config = dict(
    hidden_size=192,
    qk_norm=False,
    attn_scale=0.125,
    tie_word_embeddings=True,
    max_grad_norm=1.0,
    max_steps=3296,
    dataset='wikipedia_en',
)
MLP neurons of a small language model. Each row is named by its layer, matrix (up: input weights) and neuron, and shows model dimensions 16-111. Each number is 500 + 40 x the weight over its row's rms, rounded and kept within 0 to 999. Numbers have three digits each.
After each neuron's rows, "fires after" lists the tokens most often just before its 100 highest values on Wikipedia text that the model never trained on. A number after a token or word is its count.

L5.up132:490524475526504513506539524542458484585529379565545522521499464542553474558451518473516465495463518516441513495581492464573555526474428505509568498419544520503512534500438535516469503482457449446468522579561530455513447533489475419467502447477520487495431511575536458507489454485466505481
fires after: " T" 15, " M" 12, " t" 8, " B" 6, " G" 5, "T" 5

L5.up763:599478459514509469449572462552514557497523494458475493541552431530476524434512555541493474517522486484443493480496535522491488553442504547494503467465561552523486538544548407517457459468545402544503463450444550500553395541517494562500491477468426510516422489485516517474461548550426518552
fires after: "," 24, " of" 9, " N" 7, " United" 5, "orney" 5, " the" 4

L5.up147:512551502479421517452498471514480539477498513511494441430512512518517452438473509484451449546524487539530505492522447545555506494556508563560460498499497478543499497470633426396501512583471496511476485483480481465522577479469564521505517497527477465456453484466430494451530584437532487591
fires after: "," 37, ":" 27, " ." 7

L5.up365:493478466503513519542537545488449482526499421492480459475493561545492579495507504550390498452488512472481534549467591444501516452413421507463506483508605489443485438479565517453493500466512559490532537455503450523475455472395480558533493514455509535530545505509547464526501504471494482495
fires after: "9" 31, "0" 21, " Apps" 8, " t" 7, "8" 4

L5.up610:481567519454553477537554450476445454612506460454569459521544542516567524485467514514468517495479489462461497513528518455433536597476419478497499563514544468510545519435527524487553531531455459420512487524440508523508529480574508504527470523572444496544513555447559487545483541451518483514
fires after: "1" 23, "0" 15, "2" 14, " V" 6, "3" 5, " O" 4

L5.up756:400502560511468466524530612482518476489467455477470452569568501548492486543517518526503516563500466414449521530528483492502444528511490478483501527532539466523490484532475448563479486589534481520434548454513570466536516452498535508498543452465561413535519487535486570561472477480509543470
fires after: "1" 21, " g" 16, " l" 5, " F" 4, " con" 4

L5.up101:511525494483509491509496470568461508524515483512473546491510525421534493577455494548524545485494460547492564449458492461490581519491444487507496485439534556496512525479533504494517565487504519476490431551494461491532503480423500504450469546539486449465451443495449547457521564426508533468
fires after: "9" 21, "0" 15, "6" 15, "5" 12, "2" 11, "4" 11

L5.up131:509511508487507468537506574532491480520473462498492508504419497508477562449502546469467533540504467553530493480498528509457505493485421463523462520457460542482476509441566516570487458490513536454484545449537458492533546474500559510489516549499472562457508462518458512445513536491460452473
fires after: "1" 48, "7" 15, "2" 10, "9" 6, "8" 4

L5.up556:540608538490487473447533523463543458606517437564492567539460463609444511543503539523538518471487505481550478581501491498485452514442542447513395488482524500544454481487514558503510467471486536491457515566499456458482576440498533559437505483553493451499443485482511443495472478498469480451
fires after: " T" 16, " F" 12, " H" 10, " f" 9, "T" 6, " st" 5

L5.up126:478483457549468504498436524513510470521526501475549450510438568501392489516488500537536517512540467482547474597518454486501566535524494504554475489500556479501482480455499449481482486476544483548538570554441518480514407517472555547535477525452432453509577542536483559495495526505563543535
fires after: " |" 53, " " 17, "/A" 7, " Baseball" 4

L5.up272:503475538386398441553531530576567519523511440471504511508439481385474477481514535509553521486460499480450534526467522515508490480389543494481528522487487555505481469514515480527479455488521511469490558468507423537440619512522458538615536466520489490520488458462516514518483503521566528529
fires after: "1" 92, "9" 5

L5.up182:482557553451475482473489466602478456520458532480562452498561483516442555537543467432505479527580428531565506475542481494460547541485494546494477563518486492508542501602475424482422492532498466445448491465481515515509531539417475493500512495502513531543493492528519559436487416468473518472
fires after: " (" 27, "." 10, ".\n\n" 5, "==\n" 5, " self" 4

L5.up95:539517570485545470503561477391533522512499493477529513425494513549495506539459429540461515503500445498490491462457486506465558455501609598522436503476531515509479441523516418506419424503502469484488464427433457505516480489565453500576488530531525461507498538500508466404489478547458535492
fires after: ")" 44, "." 11, "m" 6

L5.up285:420523549503512602549557503493437504531464515532552474423438606473438467479540509444483551503529491444505492487527536477506463510523467434548513460502514512464482494435507483522482547504573483491486499519477500561487467473537440492569580505556531470471501521474509525499507466479447529492
fires after: "==" 45, "===" 27, "S" 4

L5.up110:563583465546483501515476455436527491536543495510505503522460511529528504432453492546501438573540535516455554548563528500474459453493547462532441539508508434474496484459509454486494531462447440472508469462560505501463498450529551476511543495521452483461487485520429529459467513505540497548
fires after: " b" 15, "7" 12, " K" 11, ":" 9, "6" 6

L5.up407:499552486468439486521526533547535466567520539479464516452597459418558501530545517487549496523500479482479463489501444492450473435470471476469487498481503513531464498540474502502575515477503514515518486462545515541512461461507505597421436456472520489463500473523521400523552542543468478413
fires after: "2" 50, " cl" 6, " al" 4

L5.up583:534520523518522441493511493536483451562586506498534509517541456398525491488564517489548536414548463601531502506454574503484496547427414527492472501446616488445406539561517457522477372447527474493550489474516459448479500501478534504524469477487459516457488498448518504552451557492446533460
fires after: "7" 22, "8" 16, "4" 15, "5" 13, "6" 10, "3" 9

L5.up247:530490529500507477488496524588482522512613535440527487460528512409521519563549478453501567436515514531475535481534444524583483558535450538507509516481528468469496563447465451523440493447469505496554409460506522527562460477394501488474474536504577471516476481443493466557577511500473517513
fires after: "1" 22, "0" 17, "2" 16, "3" 9, "8" 6

L5.up737:501427459499461450526472529461507548546478408432483471527450528465445524487535563474457478501521478492505451516464559442512511574518508524491518506412538506475440471470427581494444446521417496445485507474509514502529507455577593516616499498546507523521490422468514551507395451482475461490
fires after: "9" 36, "8" 18, " c" 8, " C" 6, "7" 6, "-" 5

L5.up180:445449520533461490464589481491493445476466511463470367492529486507520442508448495453524527474550511486456556482506487496541519454563495564474500490535425495539421505516468480526498430528524448558487457612553509448506537519512471525486463439450487500472490542459531477501554521539517525537
fires after: "2" 50, " con" 5

L5.up202:469511473578452470550545491566472505481462475519465475468410422517479562529501518518536494525483515548396513501524465534537546521495509485536509530485511469419518516452461513478541556464478458515537507502427487546494556505485528580438473555507454531563488547473499563538440521553458505517
fires after: "0" 35, " c" 11, "7" 6, "c" 6, "4" 6

L5.up511:466500580516481544538488533510545475490469494520449471449460482550495410470444466416449529509459498484538549555510554491515565533510487469526454405448502441450522526515472447574556467528575474518551548585490552486590518544489490474505475467486543539485446499456426454454474514500452539542
fires after: "-" 15, "|" 14, " \"" 13, " and" 9

L5.up393:500457537528476481499492530554518535424555431502513544535508465480494498518498461475506432496456510472442490564562478517465437426449525475507435548522415518553488474526516465486437519473466433491547499487465475555486473535448441493508421507520512424548488523471523553455514484515508484536
fires after: " " 33, " (" 8, " Synonyms" 6, "-" 5, "0" 4

L5.up41:507511485488501453520485468550477576417467571503458508518539432482444470485479494432516491411559474436462458376513493559534415457475523537498513504478495487448446537511579509562496502471498517503537550561472499559476457522453528499512501524539422485522434498465485464516517466572496517496
fires after: "," 26, "." 22, ".\n\n" 11, " Press" 7, " Co" 5

L5.up43:530536497474472453537535552462472541488487466457524518490494468487454522473470435497541491458477482539478535511513504548551436545512494524473490593510540416515527534433586451494530472461520424476473538479563514455538572536512502388457544513494534519531503443497463499564492472436485533447
fires after: "1" 54, "0" 13

L5.up121:488516513525452483489465496476508567496545547534528551466470521437495494504469479448565518494470449533474575508497452498524525570477456443507504563441591453494530532485529507494459489513516516505548430490476529432537479534465484545421529494593506566575456485483497515437479520461489512405
fires after: "7" 24, "2" 17, "8" 12, "1" 12, "6" 9, "9" 5

L5.up595:463499426529499486459513521511530587524520462550523545532530540503505421521466496504520486498471423500507556496489502472500525517488470514533499507454572546486415427508465526528446533557514450511478518508585525486465519522494552502465482470534493497452510467385556490516418535512533423512
fires after: " L" 23, " T" 13, " t" 8, "L" 4, " Sch" 4

L5.up155:449460553468517492510491481485502492546567446548510502468534465496554484499503478464522502454527556491563482529526476454442493448521457487518533505511477520462503508464488490455497540429507504497483502511533465490608550451481594502477508445446511554459484525428531459509479498523502599441
fires after: "2" 22, "0" 16, "1" 8, " C" 7, " V" 5, " " 5

L5.up590:473438464557493467536597503456436523543492516473511485450567537506478527456458536515484505466505498525496526474505531500453535527468512519439534435463534490493486458553443533515442431522598556503506551507455433558482490558537455539468433503410461442423481451477454469510559416460501550524
fires after: "." 44, "==" 6

L5.up349:463492463453503544490504478456494560505513553627511510511538504472569477546512520461446449522506486538508547522555471478514495452509514428565461509550503486493542498533505549460554552504496423457482429496556517525427494510447494447494512488560472525507509521445490473406498467472546492597
fires after: " a" 29, " the" 12, " an" 6, " and" 4, "″N" 4

L5.up38:534483519492392461458534542584437535496463437549505569543514455479512512524469533503530484564504425569497564492462508480499452500556514493507546464549487492497546512524485491449555485469506416558483551452512451452538425407484593556448513466511521566571517491484497524480523461525548505447
fires after: "2" 22, "1" 22, "0" 12, " Ol" 5, " Conservation" 4

L5.up620:522582457456497487568533437487506559516521529482514483575501386563497391516503570440483504402450470493513482476478501561430491564495530491501548505516543524510500531535507524486506512489541481537412565499444476457491507482525505554499501470457543487517532451457488496477502521518460519543
fires after: " by" 25, " and" 10, " of" 7, " to" 6, "\n" 4, " the" 4

L5.up692:507519498560517529517512537486529541466495489495466520521448396430532549507431473540486511542481480445476485527573579478481502475553544519474405478538559454501503438574518425510593515509523511480526470506482507534458512529512559496489482529507497491470518502475520533432475521511559607589
fires after: " |" 40, " (" 21, " " 20, ";" 4

L5.up598:526471402516552491543495515543480502489444457482519509579400499522502471503461471436453520579493480549512537476431505470449457581453487440454523397517459456495476444496511492518545528537449456521535490502571488565524469478534461497545507493505460486516518450567538488500438492509541498483
fires after: "9" 38, "In" 15, " in" 10, "1" 5, " a" 4